Weights of a small GPT-style language model, trained from scratch on English Wikipedia.
Size: 10 layers, 12 heads of 64, vocabulary 50257.
Training: a variant of Muon for these matrices, 1064M tokens.
MLP neurons of a small language model. Each row is named by its layer, matrix (gate and up: input weights; down: output weights) and neuron, and shows model dimensions 544-671. Each number is 128 + 24 x the weight over its row's rms, rounded and kept within 0 to 255. Numbers have three digits each. A neuron's up and down rows have the sign that makes its largest values positive.
After each neuron's rows is what it responds to, as a language model described it from the Wikipedia text at the highest values.

L4.gate2918:164094096114139115128151105102140112124137156103163163122174092135135089123103165149163130205162134138121125113136123136155109130140099149123086096124073143083125162140135136129108111137146125085100137140153144140138101158099166111100163137091143100116156140126174135142128123128114132150121147109162148111122156169108110127096134105161129120120137115168112126166107143138103135127139
L4.up2918:127126126159145137114122123120147159109143074153108149132142139124166130141089144087124121164142128158128156130135101108095165160110158091126133132122135128142149118120134103144176113157162055134121129128144128129140132097120130136131163103151126103107159132124113130120116154134151136124134122070166149104120150121148136106158136098097188166116144125147125115125103151123107131116146
L4.down2918:150103109138131069089141143115138162115127112156113155116100128122104140151126157133160136200145114116121133173136173121164119156139162111179104091137070118136120128094155151188107134117095118066094090157164092117102124175084122126126137158154132103143193146179117143109173100151177157132156143126107123131107120107116144125134140144161141091095162109180158127148126110123111155122114
Description: Non-initial word pieces inside longer words, often after a hyphen or in compounds, such as shelf in off-the-shelf, squares in least-squares, temperature in high-temperature; also table cell pipes.

L4.gate2239:137118167147116107122092150105168159149122158113155156171147181085167130149163072160136115124141113117119191114127132184155120142154116088144130133125126138133115099129120093116127152124121118112173104127066124062082114088167193138144132150136137132114086129100101097079157149104155154130143080132112120140141085124136085112092115144154129145147095108111128119099135137120119105160161
L4.up2239:159149174173171139136143096112130118099119148122102125145126126134152157113121098119141104147170095110129164128116156127108143126112125108156123111129110127121133139100134133105132141151065114124132159138150129172075080157108106113102102129082132110120134119122123153118123077118150114141160113130177153129106103110148107117119117086159160168099098110136129158123146111121136156125144
L4.down2239:072200119133141142140115187099152129159146118104148173151142124141160120141131083124169099141148128066135137128095121145119178150102125125103111098164133159128133119085147112132130107158116126122127149140117130130139139109150112120134141098113166101114099117111145113114125106117111124180111123092160115156145141111159187126159139148125160145169141140100129110117134144144091158144151
Description: Interior pieces of longer words split into several tokens, often foreign or rare words, as in em-pl-acements, cons-p-ired, mort-g-aged; also some table pipes and plain nouns.

L7.gate279:171133139120141135124121184136150122139159117127093096169104130102144163156084107119134113150111136113155137138116102145118105128130143162088103131120127167144076173108142105128149086096090138094164131131151121148109140169108122123117115119148132131137131136129142130163127084094149136131125124123104170174107160153138115128150094100114141143140113108139120179106097154147128125117106
L7.up279:108122168102111179068139126138118171145127097115135160136111144128145163150128171126137150160156175088109124151107052149096140104140143188124118114091115095170140169134118121118099096105123132185138131101094072144159128150130122113127167125127124112150094108124093101140113127144135133088107164152127125092104138142119112174145122151130124148151127089097176157093152098138135074166130
L7.down279:162156127158086102146158105152128126103121114073071090126098150128138102146114156146145117126129104113142137130124124135124113096133119135113140099115106158095132128153104129128112150124137126137131098228136128133117119142121129122123116089127150136124118163111115143118129136146113143177138156093110135114134089154161116129108158059111097128104115099125142120115134150136159122160103
Description: Given names, name pieces, and middle-initial periods in full personal names, just before the surname comes, e.g. Julian, Ernest, Edwin D.

L7.gate814:111113131129111158128134124118117113148072116100191112142048093167159104154112133125118122102119125081125154112114129141127107109132165096123131142146102129157183150157126142148106130147128161127126093111118137114132117106071120101099140127135148123107125097113123112139139120071094156167120115165134163135128103129090183135131134088179148138132161137139107178107136145110106061128167
L7.up814:089133143111139123116156123168095104103111098152168110142146106129133085105124152133094120153134099167095047144125077172104102128098128095108113126163117145165141101113117108184103161120113125125135125125155159109140133124115115135095139118126109093124121147119138124159162135118151156137097116141108123112132117129130147123138149121145103148128163122162134134124130111123099139115171
L7.down814:095170148151094124109174119138118191090147107115127109177158129134186151157123097121102111124111123132092164118122154140151148147118053155098147166142104115176140168166147151150093140086119116100135070141092114119129134117150099110123123138107125132135164133129092097091140144144136153109118157150155100147093073163116165125143114134162130136142136146193096127119122120121139138111105
Description: Verbs right after their subject that introduce an infinitive or complement, such as aims to, trying to, decide to, and sometimes name starts in table cells.

L7.gate139:143137110166145120126134088102152115106130122136157105123122082142138151168152122152150092148114136145138101144119101153145104151138148088158101097122113153133115139110079118147149137180148123143115138135144118131121119128142144119136168128160166166110095128130142120094151097122146120112097142132101146124116132139118150148143135165144049137132132064099170149117149194145151159113146
L7.up139:147167141178142104128110092129123143093110129115127106145149097142150151142114126155162099150113143157134149181095132153179132125111133092142112151142116126116137143124134117133137087153125116123140142143134144111113131125161148147149159137162142165144102133181133140095155125128178119153114123148094127126113120125142129143149169146141065144137128098099158137089119176134159154099164
L7.down139:146149102085126170130091147145170148123093154126120067095101148082109110095126143094191143112145111084133137180130115135111077133126127125115142112125146102131135137129123147121109104157121156150188143131149146127137129089158173133087158166149131131113055239161135170115137089116162118129123122164138135085126121138122146166092092134154124159126120136117108131124090142111101125115069
Description: Word pieces completing Scandinavian and other European names and terms, often in tables, such as Karl-stad, Elfs-borg, Claus-en, and Finnish.

L7.gate741:130095099089184116153116143161080138123125125167107127120119160107140130094112128091081112125142102099120142126100154159150119110139138114119179134152126089133105125179145157131128135132167124149135152135145101118144137123135182149129115117138156129107121079111118097148119123125105186104137164107124140153141140102137127125119145136158133166084125117135099134118114089122118154144139
L7.up741:141078084108133128101118109128141141096108143128191101102104164137159098068109085121115120082177094161084111101166084120147100127119126152151142137109117144126133106161144124136103099156099143141123092134109124143136119133121174131117110127144142130130137105125145144131176191148103123114124096151143169166113121143119103089106105103104112101138114104108092133141149168135139123163133
L7.down741:116123136144115104163132165121108135113131122141113160155165136158126101157109116135123103129111146152127093147094146182131167120149141077151147151138166119134127155124174145143100138179111139121118128159146097115163136151134123087135110125115159145103141134112102115137123106102126111158151127143100122148125131092117123146098156135126162100116134155088091068103148130175152164133080
Description: Tokens just before an award, certification or rank, in sports and music text, such as the in named the Rookie of the Year, 4× Platinum, third title.

L7.gate2759:139092145166106181136125137094098127109119140125154128161156149114123123146134120114108096156109124176110155131180094123129118127070183114135089111151163115139112170060131115131098129102129137109136155113121112122097137099156085164144141119114166101146073129111139069127121136121110150107071144141141130149090115108152171171127117149102088108123125117173123141122119081102149136125152
L7.up2759:157192163144129107114123192153103123152148097094098102139154131153133072168129124102145100150114115089101075089135137152113088143119115138127098119096141146108125171186139119122163107127185194124104137153150088157118155121145136118140173143146157121160132168109130135124125174109101123101140094114110093091155178112145116131095114131115172080082069118125136118113128169125145144108151
L7.down2759:157130162143132116141154106126120134132149117115123134125188095136078157127129109134142138110138149125116105102140134102120117122103120149123136116135157117101101121166118102164104132157131109081111092091148147174140142143123109077126147185150139120126155126141114134173102104107091142138104138120122093163144134114117154128131135101142082130133113109107160150164171127169127121071123
Description: First word of a multiword role, office or category noun phrase, such as deputy, vice, chief, national junior, rural, or the "and" inside "geology and paleontology".

L5.gate1307:158157144159124112116161111098136136137118131098181119136092152114116137129131158111119104111130087143149116138117060127114137113135164141131113140108126124105122115165124144155134126095127153154104131133117091189086149099122181127087150109149118103157152159112127169142141143129125125170138125124152097143106142111110157127114148150135130128086147133116115125071116095123147115138144
L5.up1307:120148179129125122129144125128108125094135118116121180130120166123147127113119133135111160129104140156118122131152126137157180164150102117109108149129142122134148110122141131117073147081106166107109163132141112116136128128137101106123125122153127084111161121159128131139155124145110154110135117141137132148116106122096133104098122108100106103188111132096123096072083105150141188107120
L5.down1307:120139144133166149120110126092085099121139126150150144125093163137081138105122145091140117120104094111111109150137085141104120141127142113121108144142121141102086098126162129144091114106160153128170177123093135088084126115138131139143194116104137132152119106102150104126190155133114114140145143109146131106128148127155101126090093103117130132148145096129119113094105111153120077176131
Description: The first word of a proper name, usually a given name after by, of, including or a table bar, such as Luciano, Louis, George; also titles like Marshal and song titles.

L5.gate2636:130138152137144134142130098101141120125111120101175154179121113141140060168120138171102105185137152103171165113129056118121147138140149100137129091114079113119107122165148166114141125118112152139172147118119129144104122101144123104112161099115151152164130148094153139117148126138161132106145113128117118078115174109138130121091157149128111156136105103137119142075139105086120133165136
L5.up2636:153127129128152109133123143112113130170091106109161133121119149104123128103131122144085135122109118130120219117118102087098113134148149154105163132106080149107142143136158116090116143113115161164150136129119151111125113081141159121118106131137172132075140121083125123105101137149153099149162137147137119067108151105099122105113140084130083162148070170171123099065179155092115135156151
L5.down2636:105143133160135113124105129144113147101117119088134122138147089114101136118136113130139105089107120138156150117122116117102101178135144141141137135091107109154133153128199123151099144156118140116140098107140144102087105145121165175163145142111130120072172134097150108141158103168119097125101097150142153127133150142097166130076111134097128095149130119113172129112203169058166147169147
Description: Early pieces of long words split into several tokens, such as aff in gender-affirming, inf in infamy, ch in cochlear, plus compound hyphens.

L4.gate589:097125171115138119177131114131121098155137113128118107108134132137154151129056075134146146170098092130117151144071127097143190183121154140131133138122082131157120124144131102180104130063127149140134111080096086127132137117135131155103096108087140091160140107092096086148100122071133163144068134105130113135144111093073146111135108119151136139137115096115162151091149151145127119143132
L4.up589:109162136124125167115121135115119137122129128143139133121118147159084139136108122121135138116114105104147111144084117116132172154163131157158089136186109152113118116129120146144104149109127159140123122125120126156153140135148123136149125126117130141164114114096080085104155140121157153128127144126157127157099135093098135118155130102133141145102113092145149115111126142097111173104131
L4.down589:157121124140123157129126128083107159134118136108107095141154157164115154146092116139113186137129137157148129119113131108137148111124133137131127116167128147130112080146120121157121142124111119130106129139118165124139170127133150118112101166119089098122113117129093108135114115137139134122115130154093096143121086116122158144143132147147155147147152091138119070111088146159147128102127
Description: Nouns, verbs and adjectives about aim, attempt, use or success, usually followed by to, in or for: purpose, attempt, trying, effective, role, used.

L7.gate2135:120141146129100102113105139134127114128139177118052127153105084152105101147116113169127133131126085109154116113136099132094150153109158130112121129180138140145158131144089132171129169096153128136150116120142121144170142149105161099136134156148146178108116152140169134177112119146144115169083144126148135144122120115095124149165124105114121121095126101101121092164116137180132116112145
L7.up2135:162143158128098125135162102164118139097138132158136093118092092126086127080108121134112141166139137139102129098126146141105103144092116091109079107105113105139131144126120079147150118165160099137191106109169122095096150068106086132136121162179133096124113086179128151129141072138141114123082107133130141093114131124122131127148103113124139166134139100091128134129120144099151146112150
L7.down2135:136148106163137142132136161139142119137094114125102116162144090132125107154092105126172124134131114118144114144167086096160139124123135134165149121105153132145150089120148131115076125139104109144142123140084077141133123146107132112136133122097111138145119102112106166111139188131140140151059144100049138148135149099093115114124144141164133104084175155151144144127133104138121143123131
Description: Final token of a noun phrase starting a new sentence that re-mentions the article's topic, just before its verb, e.g. The bank, The highway, Hatchlings, She.

L4.gate2617:137122131113134140179127113127138123127127109149087110133128122101176159129156107124138114155145184149138102116127086113124145100148118119142124102100108151113134152146139112166115121101106100117141117061117133160151117136122133110108196148134188113118117139118113157144128127139132135160123132137141165129143113117157116106124170114130165163100128093148115104149125137142150128129120
L4.up2617:081163093088140124132112111149136120126137130112097133134124090134144097177124117113116128137132125123101149129112152133166144108104138099120135124112131157139143110108148133101124114146114121089163134150097148194090081113120083123126134156136111134127146083125143133146121131150133135128159076139148134091151132110124159124132125127102149204081106067152142131159132120156131111117084
L4.down2617:118158080134131064084100103132108142107118126152090089100110105127116090131157140088132148158129129160133130129119141174176114138087089154145121085089127119117093148116118129078154159120121122159133174147136091145111135173142155147147098123097130115154165131125113095151162119135144116138120102069155057149141115124116113121141156089097144161130119115112127130123094171145110132131153
Description: Words naming a role or introducing the source it is attributed to, often as list or table field labels, such as Head coach, Director:, Headquarters:, ridden by, According to.

L4.gate2256:143151132093105110148091088182121080119168123147127122169108106151130104140158156135141122131140138127119133119154166148161139100150114141125119140115205146135111109111108157111101129097135101112162146093125176115125131133108146165160118161126167127154147121140122141149148111120100103169135173149126155112130187160161119152117121107126139125102111129101130080165093080173132107116136
L4.up2256:141138115103154110181147110123130127079157089191102161129089121108127106106151165117133127099108149184129132113159133125118109128146124139120124112131165082123135161092118129124150114121137126150116119151090120132133148128134139081157109122169129098112128127170118153083112107124109101134117129101105154110132147098093157158091140142134121113108154089107120117097106099117140116153124
L4.down2256:094070114166097081175117061179102126110116158146089134125095133158161155086096135131176089146162129151133110132137125107119095129093124181181123147129099137092134165155165114145131096136130098118111156116100132122152133117098105111128117110128140121146163062131154146141130144142135144136113109109151146120120096142092163115127092129118145109113145157125158140081145127119113111149121
Description: Generic nouns right after "the"/"a" that refer back to an entity already named in the article, such as company, team, country, area, organization.

L4.gate2615:121155124102197109125127150126101133149093104135158151081099129132155120130144130171087161120163087129126112161124140143140102146132127090100105106134128114138122100103136101149117169153094113133100161140079153139139122129109110124105121142148147114110092148079146116150136110116145134093134132126172144181107138105132111130142144112129158146108119127167161144073141162139127122130153
L4.up2615:153145101148125105126126113118136156127161129126074105113150110128141115147090143145130119149139138093161128108113069132176113125083105108142144102103131152136118137117116117165137089143155163135127134086163120149168082120187087135081146134146143123146165117100115133125163137118123150099193164102120096119129089171133153132124121183136136125089166151115099129156143138145141080116142
L4.down2615:117166110130130136137125137147145143087129092110110144108126142061170101119113115110179167113143142104154107172141150151116125119112128134128139147134116144097139156118131076128123157136121087133125139137111111129131132137133130126107132128148116155101115141128116103133101169120128107145118144130162142122157126154114132108141143121100104126126097114109095114103169148113174100080065
Description: Middle or ending word pieces inside non-English names and titles, mostly German, Scandinavian and Slavic, e.g. olimp-ij-ska, englischsprach-igen, Nachrich-ten.

L7.gate1575:092144127119098178133101137115119142127123132115166134146100130094089125145123116128167148142157152120119109105135110075129114144104172151112087104126111149148157123133143163110120126162131118110162106097112156148189086115103103100151123105117120120127113119098193119111118136146129124118147150137094144082167166126055165136142117132142121141164097104114106132156170130103135106172127
L7.up1575:113132111131103128111141142094121095118099150088124140126115150112122122113128145149150122149130097149119141170112094135141137139116116129165143126095148143099138123146098138106067130123080108122118147131131143166092099134118111119144142122152141126137147106100127134141150149144085115096115149144140185109127112142146105131114105143090099113170138117123087101128103143117170127159131
L7.down1575:132104106135102112094103130147100129055173120094168140127118132108128125131120131128122124126114115177131120134147137130163141115086156143117136122132159122117163152150075098110099115175129110114133132128098090105106078152137123134137172107147147118142137111126110118144142132136145140139146117144150132111167105146106135113132066105094086147130106123151096139126144132092149141160180
Description: Mostly the adjective social before a noun in prose on society and behaviour (social issues, social conventions, social events), plus scattered word-pieces and function words.

L5.gate1660:093163114088118142162143128105123141126085134122091130149102138149151126139134127115114151141141132124118091126155126057135100098108138159121130144118165094156147126117144102164073117090114091152185112149181143118184102101117149124138097139092157114136130159106184118160103114133158141157130147124134106116145119134124140132118138157147113081094149137093120150161147115142131115138110
L5.up1660:099094109133077141135107138107096119152168100136118092059118160136130109085154136096159136137178134168134161135154141104130155112125173143145160161120140169135141126146163126161110094117140152117139135121137133092113108116105156156128156163081155107179104158090081120148127112114112147135126103125121145102112140141132136147118125128153072123129131153115119090157108119154143132160121
L5.down1660:145121128098195155153139118124176168154111085104130131138177077122157125115108159095159105133171131109175122162104191128131108145147101156115120135132159086142135152099150131147151104131137134147127129139127126077127150139116126094124129151085115077092174115163164104144099110122144103132129138134134126130052151143152142137119118136121109108122142141081110119114114139123099100117120
Description: First token of a new sentence or clause that begins an inserted phrase rather than the subject, like In, On, A, upon, or a comma after "and", "who", "that".

L4.gate141:109123138122108134153145134085145076139116138109150131142128123093139102138085153106108140153098147146169139123102115127125091119126165172147133130119079071132146137148116120139158153104109106118141118136154156138135148105127113124117089145124094185142108133137161104134093120131138130111104090096122141144162112134120144156136150106075132126115135097126111180140156128097115181113116
L4.up141:154137127117116141136135088096169111149117129121131144131116159146092173124119165138121116151087171114170162134178082129130146149095084123133160149138128110128117135133094073115160164109124163107153119119147094159110127131124122119156123109131122146106111115132159123105097090157121138116137104134108115163122117157105124118124121145109135133142160072147089129139113109128147132129151
L4.down141:126120119104058132147136185174160100104122107164126138100107118141119111146130133138111104137116134174059117103124134081126148078143129168127112106094100077130141136128139124121138129135104116163124117160158154122113144171120128140198165149145101155115086185120125115175131110147126123152126119071119178143156095132081128111136133110119164101113102129121140176136122119141136125115119
Description: Nouns and numbers naming groups or quantities of people, often troops, such as the 000 in 14,000 men, elements, representatives, thousands, figures.

L5.gate2681:115109144099125114113143098182107113133115132147133150107163140157168134144149110173159122147155132112154103153103112110145133128133120134104176125153145121125144142141151126134120125122122129120130088164123150130088073102133094112126137112142153126114119130136166132073167107130170131148144156080152131139114159136124129147061142146126096126150142099165128145087147135110085141124140
L5.up2681:154086132126144115101097109096116129171102118130157163072123131111152119118104129111103153116118115155110149131160077110136085139148108143144105121160195159124129126122120135097082149148107116103124125134109133136113101105127127127128094150171124100127116129106102115132129116120132131121138110133078128109089146089125113133131170183108107116121154104131112141150150114139131116126177
L5.down2681:123096156127152147089137124140125132087092136153132148137141138130112117159183122140182126133116113123149120164135113105116153111088137140087148096114113081142111179085135131115156117101123141131129112151168154104127074147092098157123152118144108141114127139123166120088142103137144124153141203106131133126146177110152162097106114131129125129176124154145134150130175138067068167124122
Description: Opening pieces of longer words split into several tokens, where a suffix must follow, such as unrel-enting, dest-itute, surv-ivals, pred-ation.

L5.gate2572:114124090115101090138157168138112167122132071148108102118128097135133134118129137076106121153140180140121147079102121106116165150143086131090106118121090123116101149163096098166116122129072137096147188118173136146115099107124106095139124135118138125134160147131163126112114140138104138136105132132131111149117152134101129141142166164101130130153103122108110108139134145142194108160187
L5.up2572:129124134143138144126118135127122127109178131125136156108132065146138140134116103140114127146142138109127135094111113110079139155125086134145114141120131159133124144163086141133148112116145078122113149132134123115120152122152132121101100125129135170089144137123113132082097118116157155085116165162140146106171107125175126124141136115131118161108153133174126134137163145109139128111134
L5.down2572:156100088107083107159125140135134134158134079187105136107116110125143122119120157092139119116131121119113135102125113150174132077143160161120132117109125128132116143078165109141077117122083131145173090124124123162104133126115127135118137163124112117134105134104147114116148129158114109143159110080101076155129131105136133137136116127154200133149138102135098116111147118165135152131158
Description: Nouns for roles, sides or groups, such as head (coach), co-host, delegate, rival, wing, party, plus joined and under, in career, military and sports texts.

L4.gate2704:078140133157099098160107153128119100128109130138138119164153098170118153100136127146139093120086099149110115146124111112152156124061145134110097141116108127125098116079114132106126137133129146143151120173106154158134097124108120098118142155154133131104163147132101136112133139120122127141136146100117135132146117092170104134144116088130186153166108149113150129096103105104127115137110
L4.up2704:127167149117093134122104167117137120144135086108107138132102140173134115131154156113138113124106155152142140147118148119166156160116142112109139140133158127120120076113100098132101151116146142116120106131129141160131106116116129128130086107152128138125111136127099123150114136076150143111156163114107124105124123091147162124134129132154173127123152123134146158132149180110145116116116
L4.down2704:167099137117129155119103115130081113122114157073148132139168114142095115150136180146100158090114105146113130098094130140101126129154122125126095135117092111088135153137121148147136091104154136148140143150142111175102120172127130111112095161121111125133119131143127084145152167170128165136119143124125154112154158148116111141112122071108156127129134145123119128113105119155105106100107
Description: Second or later word pieces of a person's first name, or whole given names, in lists, tables and credits, e.g. I-oan, Zolt-án, Wojciech, Wolfgang.

L7.gate1560:113103164120087113110148122132143108165107160128117118131139176115168108145153138145134117160152146172110112094064148144125149157117094127109161121110131110108122143123096092140135126100198143122121161125130117127115089162086100064129146147129123117161111120132164098124129125078110141159166182154134096125147102114097112166082112146103105136141133159123110138142145134161125078151135
L7.up1560:132105173127185158146126150114182077132130133119122092144136157151163141155097110125147131107163142126133146126089120148173148117139096172131131166123119142173137098145112186146173115108112151119116114117082112157137133128131100159100128118100102114118109109116156125048120125089114132151108112134157091159102124103138099131131144069195143127187174140175061112159175133153109163135135
L7.down1560:114191140129164155145124130118147137138139145134085129148148156160182087114156148175098109099124095150095124128140099103127144126132102130147126124144156162142126171146128147113104138109125095125124133127125165078158135136096151110137116104119119151092096100137116128091136120070134128112115105153108142150129098130136118143141138147150152162156103138143161114154147103129093134089142
Description: Opening or middle pieces of multi-token words whose ending is still to come, like sl(oped), fost(ered), dis-ambig(uating), plus dashes in score tables and $ before amounts.

L4.gate885:136143149098144106104113128142187127106120196141169083111146107123109083119128105121119131098127127161095105126107140156133151143131135130117100107115120153156137120148105110133154077114129168133115120124147174137126125106138108084127179123110126133116145078124129145150135117097129127149090060101110157128138093144082144177135111123120179135130088126143146122108113157148105134103172
L4.up885:127114149127145150136143142148146142138122120130119087134089125126123135150128146123106130121121064112132151127132078141169143128123150113100109113147143154151135117129162134131106158159128156140143136184108125136145136126175115106169124106099170125142154104153147123130114169134128110088124099155176105147098147098174162170133127128114133090111144066124123111147128140126140144118173
L4.down885:111132170141123150095107123126103120101128112126092112130122120111157097143109168135112149149117138137098204143139157121095155169171070139154095127117148119118124145120140163109138134115112119151148133125102110113119133139112117143141112144159134125155136137130114161155119118132126143144153101107131122118150140172165133105168143113100106132113105121153143147138138151124159141129138
Description: Function words and numbers that introduce a rank, record, score or classification, e.g. "listed as", "holding the record for", "finished 7–5", table figures.

L5.gate1047:123117141160079113158121168129138155125143094107091112114145144103162154099102129092107136164125139110132119132115093170144115133132127103111098154138101090135101123177132076085098123143128112149137109131124113124125130134158091165141141109170135147097126095106159133112136075161100118130105135147128147102167099165143129141111105129133117141115122120118101149082131117174144142113163
L5.up1047:146115131118126132111125118112158123117130120139143127086131163133125142115147128102157152128156085167167143115094109171170097111090141113128126123158118117126098168133147144085116119088100142074142122117144099156117139139123130131145101168139109145150098159131102119145140160130091109075127113166086126136085138151146136122153159164135110162162167109113151155111121117175125097124127
L5.down1047:137093107105133142146125120116122160099096115162115110114132110092117128123102113083185130129121133108170105117121121156074109095113110165101177088050129087159113099118138136120088109134159110073153134121179117148152133111176160108108179111181093138072077139115138149159107131130158108108129155135140148109141123132126125119179060099106132180133159116086088118120093104142140129100090
Description: Place names, regional adjectives and their word pieces, often Nordic or European, plus "Local" in official names: Vestfold, Nordic, Finnish, Rhondda.

L5.gate2855:148104134120079092122098104141149147165137123165131092183124146145090121066099143133104145141149174151110131128149165100116159076144089135122147113114119087135092088095154103099143105135085123143158156138151157109099127131132094165167126143122145151095120107156109126137093115174137120075105096132049154179125113125130153105106142176111124132166116139174127097099120103157182086118149
L5.up2855:113147142142127105128123123121130074151118112135113163087156101128107072143127160140125157110149126128145146130140173150141132114148102097111160119133146109143100151123085084101175121106126130131134144113131145143123106142144121101135129139096128140118122126155091123137134115097118129159113137154134134109110110112106100151139169168150137158143091146120187172113133147129081121155142
L5.down2855:123147138155128134131092135162118135156145129111108184085154156120139084140119117161126092115130133178088111123135150143148118123160136123169129133107119144130156140127146136119168147126130137148176147129095148145100112134120138129166149104163075132147142118159127121114129147144140089108131120167113175149112172167102117104160143086104150099168138124112162140135109091136156096068114
Description: Adjectives, numbers and prepositions just before a noun phrase naming people or a group, e.g. disaffected poor, two young women, founded by, between.

L5.gate2368:128099135105091139121119105148163112084161200164108103126096141129154105151191132127085129127160138161131119081088096099127132133125146152076158133160153137096123113116095141118138126141170163130143118129112166092150152080117117145118115116156106159125116090080108122124151078109140117133129130105120116088140118137081147134128108140101140104132114134118144100104122142120146139149144
L5.up2368:122112124104120113114163062159163104076137140124127157140118131103167107156147123115102146115163147147169158101117117112129151137127125152134090128185142129128081170136072117128115123136165157148108169131111169152175132122119095125131141184147094160088104104145114153146135143132149114125112138107116155144113114148125160162123147137117145095142135140109102116132114129151112101137130
L5.down2368:155061112156122104147118066106108112109115144124114107099133096128179183127162179164105115130157138087122160097157141094150095096118124169121087125127124149098147164112147176135107116137126114138144129098104076127180142108130134141123097137138120100130148141136131160106132131155080161129126128141123138143152112142113120126166104153125182143144148134107136155131113123128140094145092
Description: Nouns or final name pieces after "the" that refer back to the article's main subject, such as the company, the band, the club, LA 26, or Fighting Irish, usually before was, is or 's.

L4.gate1558:132150117111128136151117103141121141164119136131114090172131129156141103148124106110134119148133109132124119072154155114119128125117143102115117161132117140166127146115100074121157131168128135157122097105117127114153104163090172133128130134094184153117146165126122066182120130117150131151130148126143115126139165156135126163106122158158139127121098134128114108112145093143152111147110
L4.up1558:153073104138107115137104128128167103175135127135117125090133065123139096139120089117143148101107089138115145131128148121151094126154139122172146130140134142145113127100144130115085132140098119047093169128115156146169095099108058137083141112105152105135085130109100111134130129137139126114175140082130131156136118109149148119124144144092114139098162140127093103117169140154078127143144
L4.down1558:179132103148174113160106129159158167142135146135126122144118119141150115110141129111149132135149094135139115123150154112147139148116127129147121136093105154154131144107171140128083110136103139127126136129156134101146139154108096127061172128123153100094124096118146177112111106166116087143101154103127135123103128173152142114134107143140156143096186151105121116155155087178141121079117
Description: A comma or preposition right after and/who/which/that that opens an inserted phrase before the clause resumes, e.g. "who, it later", "which by 1938", "and in 2007"; also table pipes and name fragments.

L7.gate2782:090125168108132092143104129125127056139146139144117108148100157100102169150114134093127180065141142142143097123132158106138091121147118121133153144149139118115162104144105100130176139145108142123128136125126111123113130114158130132071177129154164145126112123115150085173135146109142136125097116137114126156117101146121133171135123147160167173141145115111119127127121078169161112090149
L7.up2782:109117178100132149133143065137142087136125131122179144119113139085119109141136133144132181128131134121104148133163170072097153126176105135167165162147123119153152114135115106130157146098095125157170164136119110145180081144163142115115114119125117161114132140105157103132100160118103105114125139124133109149120095155094184144154120125139147108116133124147135119160134098113108129141113
L7.down2782:121116169123120120135089092160156089127102160120154097127098143117139167153116141145138099088129134137141139125139161134125104110124130133123117141171119117156147105104134130152143111129124074092123143191102104087093115114116096117129133101155132109128089151136127113110143081141121164151126116117106119121128144134125106162138118114145106183126123141114138175119154081174137113116119
Description: Prepositions, numbers and adjectives right before a noun naming people or animals, such as by people, two female hostages, other hearing peers.

L5.gate395:103145165130142133100108152140116131106119128114156162126126152161148081144160114140116151107119108111108125146131111151133134133124103115139159142174147158122186120127127110115115136163146140175121128148173112115124108108147170089142159106140159120129120122127140110106132139109150128098124093131131137182183110140148118150122133108135152141139172188110128116137118128135122136164097
L5.up395:124135131133106079121143120126112113126138118126099118130140159114113171117148178109132163106130163170092089128136109147131126142130083126119157105152148152107141137104140123129128141125113100116112097178150149110141135138133122090072103155129115088143137163161123094162094136131130117165142164122121098163117137155125137121115168141129135140105129173139121128131116071080128123134147
L5.down395:144136149131119132108162151114116132109152137162130126114083133154114075130145119162136126145109156092111157154176156203148125073109109134139120139145142149130136148163114161105113151138131142117100150142133101156121104103140134134161123122124138135102106122144141165099136124187145073096136094115144116145142123185124123116130166108168124151091190147134133135126098130150095138105186
Description: Mainly "the" (sometimes "a") opening a verb's object noun phrase, as in "lacked the", "gained the", "provide the best", often before superlatives.